{"norm_eps": 1e-05, "attn_scale": 0.125, "init_std_up": 0.0262, "init_mimetic": 0.5, "grad_clip": 0.5, "schedule": "cos", "batch_tokens": [65536, 131072], "train_tokens": 1197000000}
MLP neurons of a small language model. Each row is named by its layer, matrix (up: input weights; down: output weights) and neuron, and shows model dimensions 608-735. Each number is 200 + 40 x the weight over its row's rms, rounded and kept within 0 to 999.
Before each neuron's rows, "fires on" lists the tokens most often at its 100 highest values on Wikipedia text that the model never trained on.

fires on: " they", " he", " |  |", " she", " it", " m"
L3.up2351,195,150,252,153,216,244,222,207,184,259,156,226,258,175,214,216,163,174,286,190,154,295,245,224,211,288,229,176,256,191,226,216,205,194,222,172,179,149,252,258,155,217,230,153,148,189,168,207,223,164,194,194,230,165,246,116,173,244,172,192,265,203,269,168,198,234,198,213,164,211,224,214,241,201,151,264,194,233,254,154,200,126,199,144,239,232,175,165,163,190,326,199,261,201,175,212,165,231,229,239,202,197,165,256,206,207,190,111,161,176,167,204,173,257,136,168,208,188,213,170,217,192,118,215,260,188,214,222
L3.down2351,204,237,205,189,215,233,209,247,240,197,132,179,195,248,176,196,171,220,142,243,179,223,130,222,159,206,252,184,209,252,142,201,221,177,177,201,199,224,171,235,292,239,179,166,124,224,262,277,184,191,175,231,204,197,197,274,182,231,198,254,194,179,158,134,174,218,88,195,238,112,169,180,127,204,190,165,206,217,85,194,154,271,201,232,244,223,280,214,247,137,204,183,267,211,202,246,222,214,156,203,211,126,197,154,218,262,197,233,165,164,179,205,264,197,127,124,191,197,167,213,212,217,199,164,146,161,222,279

fires on: " A", " (A", " In", " La", " At"
L3.up688,212,202,182,180,185,126,231,151,214,169,237,255,214,237,216,174,174,272,202,217,199,240,264,231,250,127,123,176,226,255,197,171,208,192,193,239,73,230,160,169,172,242,217,172,180,252,240,157,257,200,105,259,204,225,216,211,181,223,248,180,170,227,166,133,199,224,237,228,217,210,130,217,222,246,234,245,158,232,143,242,218,187,185,217,270,220,303,145,189,199,213,178,273,143,126,246,206,187,280,114,199,209,228,203,101,195,241,196,213,155,254,275,192,221,161,134,171,143,248,201,154,212,212,260,217,175,195,208
L3.down688,194,195,146,206,205,154,208,207,129,213,220,199,201,196,225,201,208,193,288,228,234,221,213,169,274,200,129,236,160,244,156,218,206,177,214,145,210,205,162,187,224,274,269,209,171,231,238,261,202,259,183,152,233,236,212,254,223,239,152,168,173,139,182,219,227,206,190,162,198,191,142,197,164,203,184,202,209,188,243,152,263,193,234,179,242,200,161,92,165,200,198,236,178,201,170,188,217,286,241,217,232,216,200,221,180,220,182,160,144,167,177,248,160,214,220,223,180,227,237,183,233,149,268,175,165,241,165,213

fires on: ".", " to", " on a", " on", ", on"
L3.up1802,161,231,89,262,169,230,288,209,195,221,257,141,240,236,243,182,151,211,150,173,140,176,193,230,209,261,121,200,198,214,182,199,243,225,171,159,153,232,120,252,207,235,197,210,218,96,147,180,235,156,219,223,170,195,222,204,119,203,176,161,240,306,228,233,212,196,231,214,165,231,210,282,217,238,236,194,200,204,169,83,159,260,206,142,189,158,206,161,169,181,214,193,248,246,160,177,199,190,176,234,170,215,150,165,220,131,238,231,256,224,170,257,140,220,178,161,214,207,218,214,165,179,149,215,219,144,216,259
L3.down1802,278,215,176,238,241,187,276,229,199,170,181,198,276,235,124,210,289,177,156,198,206,253,207,182,186,232,211,216,167,163,184,216,248,204,226,199,169,231,257,182,153,188,169,224,201,114,178,167,215,151,229,215,203,164,225,224,221,198,208,160,200,265,237,206,229,239,165,158,201,176,291,189,167,194,219,209,249,217,240,183,146,245,247,190,244,181,177,276,220,231,141,207,218,247,207,188,122,218,229,225,200,177,232,231,242,174,138,256,196,202,151,217,155,109,139,169,239,151,203,165,229,157,196,224,191,164,115,259

fires on: " by", "\n", " with", " written by", " (with", ", "
L3.up3086,146,172,100,240,202,151,279,207,143,185,205,171,180,174,181,169,184,179,201,105,187,219,161,319,276,147,116,176,204,227,209,242,244,156,229,101,162,164,151,202,153,224,215,178,256,151,222,190,146,202,249,263,189,302,282,207,180,235,174,172,181,239,191,210,218,229,241,214,178,223,140,230,169,261,239,245,189,269,152,279,241,239,195,210,224,146,204,205,173,195,235,213,133,188,235,161,209,224,196,179,168,246,197,270,164,209,269,212,198,199,194,251,196,228,185,143,242,202,221,222,195,206,228,181,174,237,195,205
L3.down3086,169,218,198,205,232,220,157,187,180,183,217,226,229,202,223,190,203,232,209,181,153,141,241,113,327,209,151,172,279,259,264,186,216,239,200,148,144,274,162,203,164,225,143,225,190,157,259,226,246,214,165,295,144,171,184,196,162,158,190,140,146,170,231,179,150,118,171,193,151,139,89,222,176,316,133,216,148,237,187,250,324,199,241,171,200,205,147,225,150,248,250,170,116,246,107,217,186,150,196,248,209,206,226,194,97,233,157,284,197,213,155,204,136,200,181,253,152,177,176,161,256,197,211,196,209,171,223,224

fires on: " ", " He", " c", ": "
L3.up828,250,129,229,247,186,154,166,149,178,178,218,221,213,269,173,168,196,185,241,106,186,283,170,209,177,187,219,208,155,293,254,204,218,149,195,309,184,141,224,265,195,261,212,256,183,169,198,159,266,168,229,224,255,198,246,149,217,131,208,246,231,200,150,212,250,150,184,214,245,179,206,198,187,169,273,201,194,202,239,164,258,183,188,125,238,223,232,269,188,212,188,217,235,141,187,159,205,208,182,224,218,171,128,277,114,155,219,142,190,182,237,191,261,330,243,146,218,147,199,173,135,237,165,246,197,150,89,248
L3.down828,164,209,273,203,204,209,151,236,214,174,167,291,172,239,236,219,146,185,205,185,175,223,260,180,82,182,174,250,179,247,279,202,139,138,237,206,186,203,147,181,252,286,251,184,221,204,240,153,284,216,160,167,174,211,161,220,235,240,179,228,272,73,153,183,216,116,195,150,210,187,167,223,254,208,227,155,161,241,219,189,136,172,176,191,161,123,265,171,146,154,165,195,175,226,141,295,151,205,137,220,146,205,232,218,232,220,147,168,272,237,238,237,205,247,169,193,149,203,181,238,214,195,187,202,232,223,258,153

fires on: "•", "====", "\n\n", "=", " |  |", " (CHN) |"
L3.up1054,229,175,211,140,209,173,227,192,289,134,172,207,191,234,189,281,160,207,223,197,192,246,188,267,217,214,181,212,190,227,225,228,197,191,195,120,188,224,191,191,169,196,212,228,244,176,190,157,245,226,211,264,136,238,212,149,196,224,148,176,240,235,159,189,175,151,243,218,217,171,187,188,223,176,264,186,159,258,156,239,166,163,183,272,141,167,261,196,197,154,210,200,235,233,270,179,202,158,261,201,197,188,282,188,163,205,195,136,56,269,181,194,171,201,301,156,195,240,187,244,198,205,165,214,247,162,143,232
L3.down1054,227,230,191,243,152,196,182,185,260,164,125,188,136,175,184,239,298,222,206,206,234,232,223,249,157,283,249,169,187,276,159,138,216,247,187,208,206,270,268,182,199,167,127,202,154,142,205,120,201,181,256,229,180,191,230,172,210,216,239,190,256,201,120,200,210,118,211,221,224,195,215,187,158,184,247,179,198,200,140,222,216,247,140,229,200,251,239,197,216,186,218,206,206,178,251,230,218,164,251,170,182,169,118,250,195,188,233,217,170,181,210,196,166,174,175,150,187,207,223,192,204,222,144,242,312,214,206,252

fires on: " Cl", " Pl", " Dec", " | Pl", " cl", " (Sp"
L3.up1523,198,227,225,206,214,228,195,187,190,177,271,228,209,237,215,174,177,218,232,253,161,224,195,160,218,272,195,162,248,185,247,108,196,186,180,198,147,233,152,232,214,191,211,245,241,215,301,180,203,177,214,279,173,222,199,136,170,190,189,217,226,156,195,157,226,170,202,211,172,167,225,236,257,248,216,173,288,265,238,139,286,155,168,228,137,202,200,184,186,207,221,144,230,195,139,148,224,184,178,159,150,226,189,226,195,305,222,124,225,164,199,171,241,126,190,191,255,205,210,185,88,227,243,190,245,255,184,137
L3.down1523,238,193,216,246,273,256,239,225,139,249,260,131,242,234,217,179,137,215,182,176,148,180,235,192,252,292,226,221,183,220,240,183,250,269,195,227,146,179,209,230,192,208,168,197,71,234,180,210,259,179,273,204,220,214,208,175,131,197,229,245,189,123,235,181,237,166,155,110,182,179,192,191,238,253,202,192,157,221,198,159,173,72,234,262,189,219,166,226,178,162,191,176,247,210,182,233,188,165,186,213,170,161,147,242,235,211,150,85,249,180,203,185,168,207,199,206,236,140,217,159,245,277,243,231,179,257,209,216

fires on: "id", "ad", " Bad", "od"
L3.up523,199,69,174,165,239,249,183,181,247,177,223,290,114,229,190,238,213,178,283,201,63,215,193,196,209,219,183,223,270,209,308,192,219,181,192,251,192,159,210,179,178,225,273,225,252,122,130,245,203,226,199,167,262,174,193,192,227,240,246,228,172,171,279,167,259,179,215,255,195,181,253,192,146,254,180,273,222,187,148,152,189,184,202,231,214,142,213,200,197,156,138,180,179,228,219,227,172,208,188,186,310,268,227,176,251,232,204,231,136,211,220,231,184,244,145,150,163,236,219,140,206,98,159,242,222,176,211,153
L3.down523,232,180,145,208,179,221,182,187,216,206,247,172,115,274,280,225,215,183,211,225,160,150,211,153,167,250,184,236,209,159,243,294,149,217,233,247,207,239,169,222,134,204,187,218,185,245,253,209,216,195,206,220,238,179,241,166,233,174,180,181,170,175,289,244,226,277,239,122,114,247,232,137,173,238,164,236,164,152,149,183,239,139,166,194,233,221,217,143,229,271,222,216,159,151,274,162,221,159,269,247,188,238,238,197,210,223,179,238,173,203,202,223,158,194,189,210,151,252,248,144,164,137,196,194,228,190,254,150

fires on: "ll", "ill", "ell", "ull", "oll", " kick"
L3.up3292,183,216,203,143,278,177,220,235,257,205,201,225,219,221,218,292,194,175,195,191,289,180,199,194,287,258,204,208,201,167,175,126,143,146,228,147,184,172,160,230,216,228,280,143,246,193,193,202,192,145,227,283,156,123,198,153,211,240,204,219,217,168,313,127,178,216,212,238,223,174,208,264,274,223,285,213,254,186,318,99,199,191,173,195,212,159,191,220,172,209,201,148,265,201,182,134,172,179,167,196,216,206,168,123,136,282,236,171,175,241,213,206,187,210,209,230,246,203,134,143,185,202,177,249,304,195,158,233
L3.down3292,240,192,201,165,200,176,206,182,228,222,164,166,220,224,227,271,318,150,188,154,187,188,234,199,243,236,212,189,147,209,249,168,207,172,157,163,216,131,162,247,199,258,124,159,172,216,216,242,159,131,195,178,191,171,248,204,155,199,212,234,121,129,224,178,206,190,189,267,218,209,157,216,196,226,246,218,279,239,255,192,202,252,185,151,305,163,239,247,158,189,175,191,210,219,214,144,236,216,201,106,260,219,194,213,220,240,194,122,271,226,177,162,165,129,202,241,201,238,230,151,173,173,224,238,272,190,179,163

fires on: "1", "2", "; "
L3.up333,248,182,98,173,208,211,136,146,111,234,195,220,193,287,248,228,128,168,154,198,144,183,180,258,228,176,134,172,154,135,257,62,213,228,219,174,200,186,167,156,250,205,177,150,256,230,242,223,229,174,162,212,188,197,205,207,120,171,171,239,174,165,236,224,172,246,164,229,175,251,209,217,199,227,237,177,163,211,194,134,180,240,193,207,231,210,216,225,178,214,119,238,182,153,123,214,207,242,192,138,194,244,206,159,207,224,211,238,169,239,155,242,237,228,256,271,141,198,109,194,217,217,205,213,253,190,233,221
L3.down333,245,212,255,174,228,199,189,151,242,208,192,148,186,242,161,248,279,188,220,248,227,212,185,219,189,255,217,271,153,244,124,269,211,106,179,225,289,225,199,185,175,213,155,202,109,189,196,132,203,205,136,177,203,223,228,198,231,222,181,126,225,170,184,187,285,192,257,171,144,230,199,234,234,187,185,156,155,237,210,307,138,199,211,247,183,188,164,208,182,228,286,190,134,207,172,246,223,210,193,243,202,124,244,223,180,190,218,233,204,257,191,196,223,256,205,149,170,242,216,222,233,191,244,212,204,285,240,184

fires on: " |", " came", " | +", " fell", " into", " come"
L3.up306,215,241,206,198,251,257,111,189,244,255,252,202,244,211,238,269,206,216,187,205,189,153,158,185,219,166,260,186,230,228,275,171,216,218,175,186,219,255,217,190,116,237,257,131,146,151,216,212,268,146,245,221,272,191,174,168,204,211,203,197,274,227,192,193,186,221,275,199,262,206,257,165,208,170,192,175,256,181,235,170,172,164,131,239,246,151,132,212,190,140,242,186,247,200,245,237,129,254,200,226,170,177,229,182,221,170,186,124,258,201,179,221,260,197,260,178,204,149,181,208,228,218,175,285,172,155,181,223
L3.down306,196,250,289,180,225,180,241,144,133,223,226,155,173,247,152,156,119,249,134,272,196,189,134,165,261,156,185,253,167,160,266,205,183,252,231,182,207,240,258,175,213,150,236,126,137,208,188,234,152,196,199,201,144,184,168,226,237,238,161,174,249,234,255,215,209,216,246,194,237,218,170,196,218,200,195,166,186,237,192,212,196,223,261,252,239,209,162,204,183,201,226,218,90,259,240,171,227,201,150,226,245,224,210,182,182,162,135,155,168,145,208,197,208,156,217,194,107,112,180,124,167,241,232,159,184,223,136,220

fires on: " g", " | J", ", J", " j", " | K"
L3.up816,197,270,242,185,134,246,220,167,213,218,147,233,151,201,236,100,241,245,238,142,217,192,221,266,147,198,209,161,193,220,197,215,210,160,250,215,137,136,90,170,164,116,220,181,144,192,228,217,134,192,234,160,196,182,208,213,192,186,197,193,223,160,270,159,217,276,240,236,240,192,163,213,186,200,265,189,210,222,192,203,204,151,188,227,203,163,181,190,216,178,207,106,155,236,142,237,204,165,211,131,179,202,192,171,183,209,169,230,194,146,220,263,205,293,162,109,199,203,162,162,80,206,230,253,232,199,177,148
L3.down816,156,266,220,253,143,294,207,209,206,199,186,138,177,228,215,115,246,249,191,155,243,154,219,259,230,175,197,186,178,215,170,276,184,157,169,212,180,178,179,123,211,56,207,256,221,185,262,218,88,222,242,129,199,194,175,233,215,165,157,162,231,82,263,229,200,245,263,176,198,244,166,206,175,186,203,215,241,229,202,174,178,191,169,172,152,137,200,157,167,235,113,142,214,282,185,290,231,124,222,239,220,142,218,172,173,235,136,282,283,123,222,196,190,270,144,170,224,218,206,245,164,234,233,225,245,171,247,172

fires on: "1", " for", " by", " from", ", "
L3.up2124,175,182,168,237,236,134,229,156,134,132,223,254,210,217,219,149,194,207,273,200,198,203,163,282,264,275,174,190,216,195,282,200,151,201,227,217,205,213,171,222,172,231,247,178,196,252,210,174,217,119,132,231,185,184,228,216,165,199,192,202,286,208,171,169,224,194,285,239,212,217,181,179,193,269,166,205,233,245,140,190,148,163,219,217,232,172,287,120,222,199,184,151,221,187,169,161,189,244,264,179,179,226,188,213,196,206,311,121,166,200,185,201,191,256,144,120,244,168,170,200,184,155,126,200,200,145,158,135
L3.down2124,171,165,201,272,152,166,221,218,159,233,182,234,137,193,204,212,167,143,235,168,212,240,151,144,167,284,196,254,197,250,137,301,213,194,236,190,164,205,228,262,191,209,179,213,205,178,204,159,285,188,195,227,172,177,204,125,198,198,196,186,194,203,126,185,208,186,223,204,205,178,195,181,202,243,210,229,175,221,216,165,126,191,212,215,119,214,192,231,275,212,241,193,165,162,267,199,273,196,259,219,223,184,166,149,188,234,191,257,166,266,189,201,173,222,271,191,215,101,153,218,201,209,213,163,203,192,218,175

fires on: " ", " ", " '", "–", "====", ">"
L3.up2018,210,171,243,232,187,117,208,179,162,184,237,270,177,226,199,212,196,255,214,170,211,224,170,285,214,204,178,181,266,213,194,141,238,218,206,168,240,221,140,223,144,219,200,200,236,250,219,173,251,226,221,219,173,185,193,224,208,245,255,183,246,219,151,190,260,184,218,200,255,214,261,163,122,154,198,223,242,209,136,159,187,239,203,143,234,219,259,272,225,197,147,178,220,131,212,185,226,176,226,142,249,158,159,186,177,245,237,205,210,198,192,205,281,286,158,74,238,143,116,186,171,230,148,231,236,135,184,215
L3.down2018,242,173,241,197,264,171,259,200,227,199,199,278,82,202,172,203,236,227,227,226,166,193,132,296,101,228,170,176,176,157,182,176,234,192,190,146,173,205,250,160,170,140,116,173,182,193,193,96,179,208,213,190,164,175,217,179,194,174,220,216,299,242,198,175,138,204,282,210,148,176,176,113,214,203,133,202,237,228,263,263,168,219,177,150,276,151,190,166,289,183,223,224,179,263,228,214,197,226,239,266,192,162,236,168,213,269,167,184,210,178,215,188,228,244,244,187,175,202,233,205,181,249,215,156,206,166,191,205